Part of a small language model's weights: vocabulary 32000, rotary positions.
MLP neurons of a small language model. Each row is named by its layer, matrix (up: input weights; down: output weights) and neuron, and shows model dimensions 144-207. Each number is 128 + 24 x the weight over its row's rms, rounded and kept within 0 to 255.
Before each neuron's rows, "fires in" lists the words (lower case) most often at its 100 highest values on Wikipedia text that the model never trained on.

fires in: "and", "also", "who", "that", "he"
L11.up361 [128 101 183 130 124 109 125 134 105  80 142 136 148 127 151 132  76 133 110 149 139 153 156 154 139 152 159 118 168 122 113 127 117 155 143  96 167 127 133 128 122 132 118 135 136 108 154 123 129 120 139 102 127 121 174 148  93  97 131 136 144 147  76 147]
L11.down361 [112 113  85 151 107 126 150 126 124 134 139 131 154 124 126 136 142 137 141 107 116 140  93 163 153  87 160 147 143 124  99  93 141 164 139 123 130 127 129 127 101 151 143 147 118 122 133 134 145 172 137 136 136 134 148 127 150 148 144  72 128 113 145 150]

fires in: "was", "is", "were", "are", "also", "living"
L16.up1783 [144 157 125 115 152 133 157 140 236 132 102 115  82 154 152 139 109 136 147 126 155 118 123  99 129 119 105 113 138 114  82 150 128 109 135 130 142 128 121 162 162 147 124  95 129 141 122  92 126  95 123 125 120 135 126 177 102 113  96 139 110  90 134 115]
L16.down1783 [134  97 127 136 141 119 151 110 106 118 157 126  94 122 133 170 149 107 165 130 118 139  78 149 149  88  96 109 140 120 158 130 137 119 110 129 144 130 104 151 145  74 141  91  88 167 120 151 117 138 159 117 123 129 124 129 136 109  92 146 175 132 166 110]

fires in: "to", "figulus", "and", "pediocactus"
L16.up868 [156 117  99 136 122 138  90  93 145 143 152 128 146 132 116 136 121 111 136 143 136 129 135 142 104 130 119 111 137 148 100 127 139 127 191 131  85 187 159 117  59 117 146 122 140 110  97  83 122 106 146  76 136  67  95 154 145  77 123  77 106 131 132 129]
L16.down868 [ 95 117  88 136 113 137  99 143 127 158 117 134 128  87 108  83 133 133 169 119 106 142 189 166 124 115 143 111 123 112 100 102 110 161 121 153 136 106  86 114 162 116  80 156 159 113 107 106  93 111 132  75  83 118 130  97 155 132 137 146 144 109 147 134]

fires in: "that", "it", "he"
L11.up1907 [ 99 121 142 135 101 125 120 112  95  96 153 134 157 136  94 154  87 124  94 137  93 131  92 125 130 109  97 139 108 114 148 121 128  68 141 141 138 178 130 121 132 148 115 164  98 122 100 109 101 138  63 114 108 102 162 148 136 107 123 127 128 138 144 152]
L11.down1907 [ 95 117  90 105 123 128 114 129  91 145 147 167 202 144 152 137 129 155 172  94 137 124 133 126 160 141 158 131 123 172  83 144 146 131 133  94 123 130 151 120  78 135 149 168 102  88 154 113 166 169 155 121 120 120 121 142 100 134 130  73 128 160 122 121]

fires in: "a", "to"
L16.up612 [126 158 115 130 138 175 167 160  81 125 148 111 186 118 147 111 116 156 140 140 152 123 116 120  79 110 170 163  81 138  70 159 101 120 121  61  68 109 122 136 121 143 111 162 116 143 174 110  94 101 114 121 113 172 129 155 122 115 127 102 143 104 122 138]
L16.down612 [191 141 102 180 139 102 114 116 120 141 136 128 120 118 147  89 161 153 143 143 131 126 185 115 144 115  98 159 124 160 145 134 167 144 123 148 148 105 138 101  96 121 152 143 133 116  93 116 108 130 129 196 134 144 123 118  99 108 141 139  99 147 138 151]

fires in: "the", "in"
L11.up2226 [120 141 110 152 146 134 100  95 110 127 148 139 104  73 116 147 111 176 104 159 114 162 133 149 113 154  97 117 136  86 113 158 148 138 139 105 167 127 141 136 143 147 135 135 142 109 140 136 168  99 145 168 117 126 140 146  97 127 125 110 153 136 123 110]
L11.down2226 [150 117 148 140 122 155 179 133 173 131 155 107  96 132 107 161 115  82 145 133 136 103 146 151  81 152  97 101 111 123 117 143  28 138 138 150 159 136 138 114 163 164 179 114 148 106 114 117 155 135 110 100 151 118 140 109 122 145 146 134 124 126 111 109]

fires in: "to", "and", "which", "that", "of", "help"
L11.up2148 [153 112  94 140 126  83 141 100 133 126 152  98 135 135 127 106 141 118 142 148 136 114 134 132 179 118  86 125 182 162 126 152 147 138 130 104 119 163 122 121 141 128 140 110 111 125 113 131 147 113 136 132 117 104 155 158 147 118 131 120 125 137 108 133]
L11.down2148 [121 125  76 127 142 126 142 130  88 101 155 125 138 159 102  70 154 105 126  88 141 124 162 153 167 128 154 108  79 119 113  89 144 143 130  87  82  35 152 139 130 127 150 158 113 110 165 101 135 106 152 159  97  89 156 157 120 133 138 116 126 169  97 136]

fires in: "an", "new"
L11.up1796 [113 130 122 149  97 117 109 124 144 120 120 139 107 132 145 192 120 130 132 117 163 132  63 143 128 141 142 110 122 143 138 132 119 156 142 157 147 148 163 129  90 123  90  83 156 136 161 115 195  88 115 116 126 149 126 130 154 111 123 132 135 135 125 127]
L11.down1796 [110 107  87 150 137 144 137 166  75 128  90 114 134 102  89 107 181 118 129 122 152 149  97 125 140 121 129 104 109 130 144 128 124 125 154 173 110 156 136 119 150 141 135  99 144 115 151 113 127  92 147 162 120 125 133 157  95 118 173  96 155 127  92 117]

fires in: "was", "died", "is", "born"
L11.up2175 [113 145  99 138 136  95 139 149 194 128 139 101  92 107 178 100 100 115 111 142 124 175 147 142 119 100 122 131  91  89 117 135  93 121 152  96 117 114 112 108 146 135 136 110 136 121  92  64 137  77 144 173 114 117 126 125 144 153 117  90 156  96 174 139]
L11.down2175 [150 160 114 172 101 102 143 167 137 153 126 142 117 112 136 137 131 146 167 130 119  94 104 151 125 109 131 162 122 152 148 113 165 133 145 135 146  97 150 105 139 154 128 114 128 176  74 128 118 145 184 108 109 122 146  98 157 135  71 112 119 146 170 159]

fires in: "a"
L16.up299 [149 119 107 108 119 146 146 112 153 122 128 106 160 115 168 139 120 146 107 111 132 139 115 137 154 138 155 128 166 105 131 137 118 147 161 105 137 126 170 154 103 124 135  88 124 134 127 103 122 128 143 117 122 139 143 133 148  92  86 116 135 102 115 135]
L16.down299 [122 120 118 154 119 124 116 145 136 141 108 145 174 137 103 148 160 126 142 134 131 113 118 100 134  92 168 156 114 135 120 140 105 133 125 130 139 113 131 121 127 108 140 155 119 135 137 130  89 149  90 136 133 152 100  84 122 145  61 111 113 145 109  93]

fires in: "it", "which", "that", "he"
L11.up1280 [ 92 115 185 119 108 155 174 119 109 144 168 145 135 103 112 158  88 105 154 126 153 113 127 146 131 117 145  99 117  83 151 105 138 180 155 100 159 136 114 133 110 164 147 150 103 100 137 117 166 147 129 163 114 124 162 132 147 136 131 124 135 134 105 141]
L11.down1280 [ 98  93 128 140 106 116 165 126 103 142 157 144 159  92 123 152 137 154 178  83 119 126 152 145 113 123 101 137 121 145 137 122 130 144 120 114 137 164 126 138 129 139 158 197 183 113 180 126 141 161 103 142 115  91 191 152 142 157 130 104 137 132 138 129]

fires in: "to", "would", "not"
L16.up201 [162 115 119 118 117 123  88 126 152 149 120 128 112 128 111 125 113 114  84 167 142 140 151 157 159 132 139 147  99 126 157 109  81  84 204 167 160 129 153 142 142 168  96 118 156 129 155 122 141  78 127 139 152 105 121 142 121  90 150 121 110 102 143 102]
L16.down201 [110 137 154 159 114 139 128 148 139  99 128 111 154 146 107 158 152 153 154  97 102 132 199  73 115 153 151 164 128 102 131 163 139 151 126 132 149 132 174 152 132 126 126 120 149 180 142 106  96  94 119 114  89 114 153 139 105 108 128 118 111 111 133  80]

fires in: "that", "and", "where", "when", "which"
L11.up293 [ 73  83 154 102 154 124 113 146 140 124 132  92 101  90 108 120  77 158 113 155 138 130 145 125  87  94 140 113 146 150 149 166 158 116 110 138 143 122 144 102 128 123  80 136  89 146 159 116 100 155 168 118 131 130 147 148 129  81 141 141 139 105  95 169]
L11.down293 [139 163 126  98  92 153 133 111 107 150 155 143 125 150 136 146 117 131 133 171 143 148 135 134 148 100 113 126 119 125 165 123  86 155 101 171 151 100 121 168  95 161 148 118 130 122 102 137 136 106  88 108 103 114 129 139 151 105 106 135 135 157 126 121]

fires in: "on", "born"
L11.up251 [142 127  76 119 134 104 127 111 147 202 158 144 154 136 156 145  96 125 119 129 120 131 143 110 162 176 137 113 103  85 121 119 106 141 116  90 122 103 129 119 106 103 148  96 150 156 151 163 168 155 119 138 131 122 175 127 113 144 135 140  94 170 123 125]
L11.down251 [157 125  81 141 176 154  86 106 142 116 165 103 184 107 135 135 138 151 112 148 107 109 133 131 114 111 134 135 132 140 134  79 116 128 151 138 200 118 123 161 140 102 101 111 118 127 127 147 128 131 121 114 153 101 117  87 128 142 107 134 144 123 127 103]

fires in: "a", "there", "lack", "no"
L11.up580 [176 131 127 100 110 133 125 125  90 122  91 125 125 141 127 202 167 152 136 135 110 119 107 116 132 122 169 106 140 138 114 145 136 145 166 123  80 145  94 138 104 142 131 130 111 106 124 137 124 115 122 111 129 116 166 146 157 174 179 131 149 108 134 129]
L11.down580 [156  97 202 142 144 137 150 147 122 160 126 138 133 118 122 104 148 122 129 109 105  84  79 140 165 125  72 142 122 166 131 130 186 128 130 134 141 130 185  93 131  93 160 101 134 145 154 139 158 135 119 150 127 164 123 109 163  98 112 137 145 144 113 106]

fires in: "on"
L11.up1108 [219 133 116 126 117 128 106 108 108 157 193 144 122 146 106 138 155 111  98 171  97 110 103 145 135 136  78 114 139 106 130 154 135 117 125 133 125 134 130 130 161 142  79 153 142 146 118 128 144 106 121 161 137  75 134 127 144 123 128 149 126 140 173 136]
L11.down1108 [128 149 126 105 162 122 160 176 118 143 110  86 129 120  97 115 138 146 120  75 135 104 117 146 108 164 155 143  94 135 126 134 135 114 140 138 131 110 142 124 112 171 177 113 120 119 123 130 130 111  93 127 116 130 141 152 133 137 130  94 119 182 161  86]

fires in: "was", "and", "later", "being", "be", "then"
L16.up1487 [127 132 143 127  89 119 127 130 101 145 130 101 131 136 110 142 105 114 106 134 119 171 139 150 132 130 150 151 112 140 110 156 109 104 140  73  98 138  99 156 118 151 100 139 169 125 128 137 150 148 118 121 143 115 131 127 125 137 122 153 137 149  98 172]
L16.down1487 [ 91 133 117 137 125 114 141 135 144 124 129  96  81 138 166 143  92 150 133 156 136 107 112 155  81 130 125 161 142 127 102 114 124 147 134 127 118 151 145 159 109 116 124 129  79 143 148 133 153 118 117 129 136 159 130  87 241 116 152 132 141 130 112 120]

fires in: "1", "2", "5"
L11.up1634 [100 193 136 151 157 145 131 166 152 105 103  75 107 155 131  96 109 124 160 158 173 153 113  85 171 100 113 148 144 120 137 128 103  95 132 132 137 117 118 120 137  98  85 172 155 172 153 158 137 135 116 157 133 159 130 106 156 114 119 155 155 131 118 100]
L11.down1634 [144 113 110 170 151 133 114 126  92 171 146 115  86  88 118 155 158 154 118 112 105 114 121 115 123 131 143 126 136 103 136 112  96 111 176  88 114 126 134 125 149 120 128 191 148  89 149 137 146 110  94 100 130 184 169 135 141 117 110 114 120  96 153  56]

fires in: "this", "a", "and", "that", "not"
L11.up10 [128 131 127 129  74 142 114 110 133 151 200 119 117 127 135  85 113 136 116 168 128 156 116 126 167 153 112 153 149 147 143  67 159 126 144 128 107 110 156 116 112 116 137 118 106 118  98 133 125 123 158 115 137 107 100 137 133  94 138  97 178 128 128 132]
L11.down10 [108 145  77 138 172  91 128 153 161 135 163 129 166 152 155 141 141 164  98 129 132  93 177 130 136  98 126 120 118 161 140 127 125 142  87  75  73 103 125 142  88 122 135 109  97 158 104 113 135 160 105 105 115 168  99 142 167 112 150 113 148 159 115 116]

fires in: "an", "van"
L11.up264 [150 124 154 118 115 105  87  88 173 159 137  87  90 124  96 120 173 110 128  83 109 118 118 157  93 131 134 171 158 124 111 156  84  94 120 145  99 142 130 137 142 147 112 100 163 109 134 133 123 111 136 142 165 128 124 166 100  99 148 156 114 113 134 125]
L11.down264 [111 114 162 154 122 125  80 150 100 162 129  92  95 120 126 158  98 157 112 115  89 123 132 120 157 141 122  51  73 128 202 108 107 138 101 149  95 132 115  62 117 171 124 143 174 142 105 141 143  89 143 112 155 106 163  98 138 186 120 156 131 173 126 135]

fires in: "on", "in", "to", "against", "usa"
L16.up1362 [162 122 177 172 160 119 123 139 125 119 129 138 127 126 111 152 149 115 136 147 175 121 174  91 175 164 130 152 121 131 162 138 124 105  63 117 132 160 112 133 110 131 115 132 126 127 102 139 148 159 125 154 117 142  90  93 119 156 115 115 156 127  95 147]
L16.down1362 [156 145  99 126 133 135  97  91 130 165 178 118 121  97 155 117 104 102 116 119 119 126 135 121 161 104 128 141 141 148 131 107 104 147 163  99 144 129 134 125  67 131  93 134 173 131 116 145 124  80  88 139 129 139 143 139 143 122 154 128 135 109 126  98]

fires in: "to", "should"
L11.up2257 [166 130 175 140 122  93 125 106 121 109 131 152 122 121 106 123 109 141 106 143 121 122 142 118 166  92 128 111 159 100 142 168 119 118 124 143 154 108 123 115 131 111  99 109 147 161 111  94 134 107 151 152 122 102 140 145 177 127 124 170 135  93 122 161]
L11.down2257 [ 97 141 130 136 136 132  88 107  84 127 136  97 130 131  80 149 148 115 122 175 144 158 124 116  95 143 131  84 133 129 123 151 140 138 120 112 109 171 120 117 157 147  98 128 134 111 119 134  97 141 140 102 102 152 134 143 117 142 107 143 134  63 148 116]

fires in: "were", "being", "was", "be", "been", "is"
L11.up903 [165 110 147 129 128 106 107 119  82  95 191 149  81 134 147 147 175 127 148 134 127 104 103 125 135 138  90 131  98  94 186 133 147  99 150 121 118 111 160 107 102 135 132 116 113 137 117 121 122 170 125 165 100  82 181 135 141 130 127 116 128 136 111 140]
L11.down903 [135 121 111 129 171 180 134 138 126 149 109 145 116 116 172 123 130 142 141  96 105 129 102 109 142 103 136 146 132 136  92 127 108 110 123 121  99 127 117 143 116 141 142 101 138  86 178 139 135 141 141 121 136  81  98  88 149 100 162 115 157 174 115 103]

fires in: "in", "of", "under", "during", "on"
L11.up2230 [124  91 118 124 110 128  95 105 109 151 143  88 134 124 171 146 105  95 136  93 128 109 105 125 148 155 122 118 119 128 113 112 135 114 134  96 130 142 145 129  87 141 175 134 119 137 143 136 164 134 117 116 113  98 154 109 116 181 158 146 131  96 134 129]
L11.down2230 [183 145 133 154 115 129 147 146 167 137 109 145 105 163 126 121 107 123 117 132 138 215  95 158 127 134 143 127 120 177 142 152 125 123 179 117 113 149 118 109  98 148  95 140 117 101 116 141 132 115 100 141 150 137 141 105  80  89 156 151 143 169 160 117]

fires in: "a"
L11.up850 [128 123 122 127  83 142 137 108  90 149 133 122 113 111 115 120 135 103 119 108 123 169  97 130  90 126 156 128 157 131  94 151 137 142 125 111 158  74 148 145 142  96 116 126 132 163 109 119 123 123 100 112 145 147 124  93 120 128 101  72  93 126 120 213]
L11.down850 [123 143 137 133 115 105  77 121 129 116 156 141 129 123 138 191 125 143 145 112  96 147 106 113  82 131 122 184 147 166 119 158 175 139 163  85 135 144 163 100 131 112  99 105 134 130 114 161 177 146 146 134 134 117 144 132 151 132 134 122 131 119 100 115]

fires in: "was", "were", "november", "is", "000"
L16.up207 [163 148 171 111 132 147 123 155 133  91 136 132  67 118  97 105 143 134 169 114 119  94 143 112 119 124 146 111  73  94 107 119 148 161 114 143 101  99 119 118 122 104  94 123 134 143 135 120  82 159 112 118 111 115 144 111  92  81 130 126 146 108 116 167]
L16.down207 [119 110 111 169 102 148 105 113  93 147 143 105  92 161 115 114 150 111 137 109  99  82  74 108 125 118 110 127 148  92 106  94 162 131 158 127 103 131 152 113 148 126  99 108 124 134 131 162 136 111 127 122  88  80 132 162 156  98 150  83 152 140 122 149]

fires in: "of", "well", "such", "in", "or"
L11.up925 [124 126 128 157 173 126 108 160 104 180  63 119 143 114 120 146 133 135 103 146 110 117 113 114 154 132  96 130 105  83 143 115 142 123  66 104 129 101 129  96 133 115 116 132  93 189 204 117 154 122 128 124 105 143 125 139 119 115 138 107 149 106 140 119]
L11.down925 [153 167 116 106 136  98 101 154 106 150  98  60 121 142 121 120 162 122 140  83 118 146 137 107  71 111 163 140 128 135 137 154  94 127 153 104  91 106  88 165 102 147 122 143 121 142  67 139 120 104 158  99 141 106 124 144 127 147  63 175 169 115 137  83]

fires in: "a", "be"
L11.up100 [101 104 173 164 120 133 146 121 145  81 148 116 164 152 121 188 164 113 128 134 111  85 125 133 137 161 107 133 129 106  93 140 192 140 120 133 139 105 134  97  89 112 127  88 126 156 142 145 129 119 101 172 134  90 108 127 129 103 108 103 100 104 127 141]
L11.down100 [118 149 136 107 119 159 103 122 126 126 175 116  85 156 121 116 152 128 138 118 134 171 146 106 178 103 112  97 151 121 138 119 127 111 121 119 137 158 145 164 108  95 151  94 133  94 136 119  72 134 143  97 129 151 140 109 148 110 156 125 145 112 102  79]

fires in: "an"
L11.up755 [150  73 130 108  89 142 127 153 161 139 120 128 115 106  96 106 143 134 153 101 158 160 108 107 114 117 175 151 101  97 132 140 161 116 126 123  83 129 142 117 131 112 112  63 105  82 118 120 141 106  96 143 128 140 156 140 131 144 146 133 133  80 103 116]
L11.down755 [144 127  96 179 133 107  77 115 110 122 133 123  81 154 133 142 131 114 140 103 113 133 105 120 137 123 148  89 174 134 117 115 124 123 136 150  81 121 147 141 200 112 116 135 158 123 110 154 110 136 125 132 124 160  96 151  98 148 121 107 111 154 132 126]

fires in: "to", "and", "then", "at", "it"
L16.up1209 [104  88 156 117  69 150 166 138 118 126  98 170 156 115 101 156 112 142 152  92 125 122 150 103 140 133 118 115 139 137 157 139 168 107 132 171 123 111 136 158 146 188 121 124 146 146 133 117 136 171  83  90 131 131 192 164 101 137 123 162  85 125 147 115]
L16.down1209 [128 156 161 125 119 168 143 149  91  84 102 116 161 132 129 155 135 108 108 152 114 122 141 156 115 128 140 146 170 138 141  96 119 146  99 120 129 137 110 136 118 171 155 111 111 139  96 131 121 171 142 101 114 142 134 124 145  73  99 131 144 138 159 116]

fires in: "by", "after", "before", "while", "in", "of"
L11.up1890 [143  98 155 159  56 134 115 125 113 109 103 137 131 107 145 124 134 118 122 138 114 106 145  99 154 130 157 129 105 133 135 129 169 138 156 136 116 125 129 132  95  69 121  90 104 107  57 109 142  83 166 149 132 104 142 128 159 134 119 137 157  72 117 112]
L11.down1890 [ 92 124 107 131 143 162  99 127 109  77 111 100 156 124 101 129 132 105 137  80 135 143 147 123 122 129 171 119 146 145 131 146 147  89 127 145  88  94 131 123 123 116 182 173 137 149 148 137 154 110 147 124 102 188 135 112 111 116 131  89 124 136 167  86]

fires in: "an", "1", "b"
L11.up579 [142 155 164 117 135 130  77 129 150 119  90 137 131 141 110 166 138 122 130  75 153 149 119 132  99 139 138 154 147 142 141 128 111 129 114 128 123 119 146  89 143 109 134 123 123 110 136 123 120 126 154 163 116 142 117 121 134 116 146 140 131  99 141 122]
L11.down579 [ 88 118 143 123 139 112 152 162 111 180  96 117 123 112  88  64  88 109 112 115 116 125 106 140 136 109 108 118 134 133 129 149 104  79 114 143 120 133 127  82 115 180 158 131 128  60 102 129 102 135 122 132 139 115 117 170  89 123 157 117  95 178 111 162]

fires in: "to", "could", "would", "there", "did", "united"
L11.up472 [125 103 164 117 113 135 144 117  83 140  89  94 141 146 120 125 123 125  62 112 114 151 123  96 140 157 114 112  92 146 139 163 123 124 127 159 140  97 113 133 128  82 128 146 105 122  96 116 118 115 139 118 149 106 124 139 102  84 159 147 127 133 144 142]
L11.down472 [ 98 133  96  96 117 136 146 107 107 155 158 139 138 118  82 115 157 150 132 105 103 155 100 126 129 135 116 112 114 109 120  96 108 145 133 124 114 163  78 146 158 128 119 141 147 139 182 105 149 130 113 119 137 122 151 107 138 121 115 128 112 141 138 144]

fires in: "in", "of", "a", "as", "on", "for"
L11.up2046 [128 108 103 149 144  94 114 155 103 119 155 153 130 159 118 141 165 115 145 137 122 133  98 128 155 155 163 194  81 126 158 162 106 147 128 133 119 111 119 127 109 111 153 111  96 159 135 137 133 130 135 122 144  98 112 117 102 117 169  69 105 132 119 149]
L11.down2046 [170 136 149 161 119 125  65 159 149 126 139 104 132 116 107 162 165 168 105 115 118 133 136 159 126 124 141 115 145 121 138 131 132 139 155 166 104 138 142 183 143 168 116 148 129 108 157 158 110 190 134 154  88 104 120  93 123 117 102 109 153 105 143  78]

fires in: "to", "not"
L11.up1949 [119 136 133 146 161  94 131 141 109 145  97 119 115 131  95 142 173 138 143 105 190 134 120  93 129 121 177 139 113 147 117 129 116  82 129 163 114 120 142 121  61 118 122 130 163 108  93 120 120  83  82 142 143 129 123 134 169 143 109 141 126 110 107 128]
L11.down1949 [138 146 127 125 118 144 165 130 173 161 122 144 146 136 117 178 114 144  93  75 100 135 163 148 174 126 169 108 135 103 137 103 146 163 102 128 185 125 130 113 150 105 171 115 133 149 136  96 124 166 143  98 163 112 123 174 131 127 113 121  97 129 117 124]

fires in: "to", "continued", "by", "on", "be", "began"
L11.up2235 [149  79 135 136 177 120 109 129  96 149 117  81 153 102 138 114 153 122 148 153 134  97 175 139 145 135 133 137  77  91 128  60 134 130 122 113 128  97 140 140 126  94 110 106 142 165  79 113 128 115 149 133 136 126 111 156 164  73  95 123 130 109 124 161]
L11.down2235 [106  97 110 121 106 152 133 127 101 104 122 147 139 160 125 119 107 133 155 106 110 129 137 120 157 143 176 111 122 135 105 123 152  94 145 110 131 122 140 152 118 157 130 123 147 169 117 159 126 103  79 108 101 144 151 104 163 105 121 150 102 143 132 148]

fires in: "to", "would", "and", "could", "may"
L11.up1756 [170 106 113 142 106 158 158 144 103 210  95 132 160 141  99 112 145 129 115  83 131  90 113 139 138 144 151 111 123  94 144 102 131 114 167 139 131 146 145 132 138 116 144  87  90 121 129 111 118 122 137  96 171 101 171 122 161 134 101 134 155 120 134 125]
L11.down1756 [ 82 109 106 141 193 145  88 153 128 130 143 120 162 166 124 114 166 171 132 128 110 152 102 100 135 124 118 146 121 114 101 130 131 111 151 136 107 127 164  97 161 126 139 112 137 154 135 121 124 110 123 123 104 122 115 132 116  84 126 154 117 122 106 115]

fires in: "a"
L11.up694 [117 117 165 113 136 114  86 133 154 149 170 145 131 153 150 121 145 126 160 121 145 124 148 139 131 164  79 148 140 132 141 134 139 117 115 107  86 116 151 167 145 113 107  73  94 117 113  92  95 121 120 131 110 122 161 128 117 122 108 163 152 134 160 159]
L11.down694 [105 124 157 146  99 131 160 124 152 113 113 168 119 136 112 110 136 154  90  84 105 117 118  87 136 112 138 126 142 133 118 136 138 141  98 135 102 135 134 128 126 104 117 154 108 115  99 123 140 160 147 106 148 116  99 122 164 126  89 108 150 106 106 119]

fires in: "to", "of", "an", "mean", "or", "and"
L16.up999 [113 165 142 119 143 127  89  99 107 144 117 144 126 136 154  98 111 126  60 111 154 150 150  97 100 172  85 126 123 144  89 115 148 126 122 117 108  99 167 129  90  98 132 125 157 125 108 119 119 127 137 150 127 140 146 107 105  96 137  61 107 119 112 187]
L16.down999 [142 133 108 148 100 136 140 103 163 121  99 124 159 167 151 137 144 127 173 108 142 156  64 124 123 128 124 143 123 135 143 147 168 121 112 163 112 174  83 129 131 148 112 126 134 144 141 139 138 133 150 105 122 146 140 105 157 125 122 139 144 115 113 147]

fires in: "1", "1st", "one"
L11.up413 [106 150 131 137 122 156 150 158 113 169 104 107 135 159 118 108 137 117 128 102 163 155 111 116  98 130 101 128 159  95 139 113 130 172 133 139 140 164 108 119 111 125 152 154 100 151 123 116 156 117 135 124 118 119  93 135 172 148 114 114  98 159 137 134]
L11.down413 [123 135 156 132 115 150 113 132 155  92 111 118  62 120 148 133 130  93 124 154 163 130 166 119 196 154 108 148 114 177  96  80 174 130 146  88 127 208 102 128 148 102 130 111 144 124 138 137 118 133 182 116 142 132 142 138 115 123 117 126 119 105 106 119]

fires in: "as", "but", "some", "most", "these"
L11.up776 [135 120 121 106 111 168 119 136  99 106  98 136 146  93 131 146 138 147  92 163 174 108 150 161 102 167 157 107 151 122 128  92 152  80 118  71 120 139 136 118 135 130 149 141  79 116  72 162 152 158 139 126 120 135 175 142 131 122 137 137 140 176 177 127]
L11.down776 [145 137  94 152 111 135 108 151 124 122 124 175 147 129 192 124 143 150 149 138 135 149  94 171 139 106 153 135 144 108 135 115 145 139 152 163 103 135 118 149 128 137 150 131 101  83 135 130 152 130 128 122 162 135 122 173 164  97 143 147 143 175 101 123]

fires in: "would", "may", "could", "to", "will"
L16.up2177 [203 151 157 110 142 143 135 113 148 131 124 156 110 123 103 109  76 161  97 119  68 129 143 113 114 120 120 104 138 143 111 146 127 128 134 152 128 129 134 127 130 110 108 121 107 137 102 115 121  83  86 125 162 155 122 119 122 100 139 146 130 120 120 148]
L16.down2177 [130 141  63 122 154 119 146  90 148 131 130 125 134 118 113 111 144 125 149 126 120 108 177 126 136 106  96 134 100 108 107 155 119 134 136 100 115 123 114 131 136 131 147 147 127 145 115 168  90 138 137 132 143 124 125 109 124  92  83 109  79 108 105 148]

fires in: "the", "and", "s", "later", "which"
L11.up1047 [157 178 108 136 123  63 143 132 145 110 159 113 136 125 106 122  99 143 151 106 135 159  80  44 150 145 142 167 155 106 171 140 114 155 116 115 174 123 129 100 141 124 129  97  93 129 105 151 144 122 110 166 104 126 152 138  94 154 121 155 145 121 113 103]
L11.down1047 [102 102 124  97 105 118  67 108 148 177 135 127 143 168 177  97 105 134 117 106 109  81 129 179 128 128 140 175 151 136 109 133 126  96 120 150 136 157 109 130  92 129 126 149 136 129 125  96  78 153  81 122 157 123 183 138 135 154 117 149 139 128 110 136]

fires in: "to", "for", "help", "helped", "on", "support"
L11.up1013 [106 160 147  73 148 104 123 138 117 121 128 133 137 152 105 124  87 147  82 148 155  88  95 114 140 159 127 141 154  77 149 136 147 102 114  82 140  96 109 131 165  87  73  57 137 118  91 123 145 120 150 130 106 139 122 136 136  90 126 117 108 128 131 123]
L11.down1013 [179 154 108 120 125 125 150 122 124 140 136 106 163 129 118 136 179 120 164 168 164 119 168 133 155 102 116 159 112 189 155 114  94 140 120 145 147 138 158 144  84 138 144 146 108 122 122 131 118 114 149 152 119 118 124 119 132 171 136  89 139 137 125 149]

fires in: "a", "went", "l"
L16.up1366 [137  99 133 160 134 133 151  89 120 100 149 187 133 143  92 112 120  95 137 142 174 125 145 119 104 154 132 144 147  85 141 121 134 137 124 117 146 127 133 153 141  94 144 115 133 127 120 135 134 164 171 165 126 152 146 127 119 124 101 145 129 123 140  64]
L16.down1366 [139 170 126 149 149 131 113 143 113 152 140 112 109 136 119 147 140 102 133 136 102 118  87 129 121 146 144 111 127 141 162 117 158 150 141 163 119 147 121 153 176  95 169 148 121 193 129 122 132 148 117 116 135 145 117 138 192 156 116 115 116 139 136 159]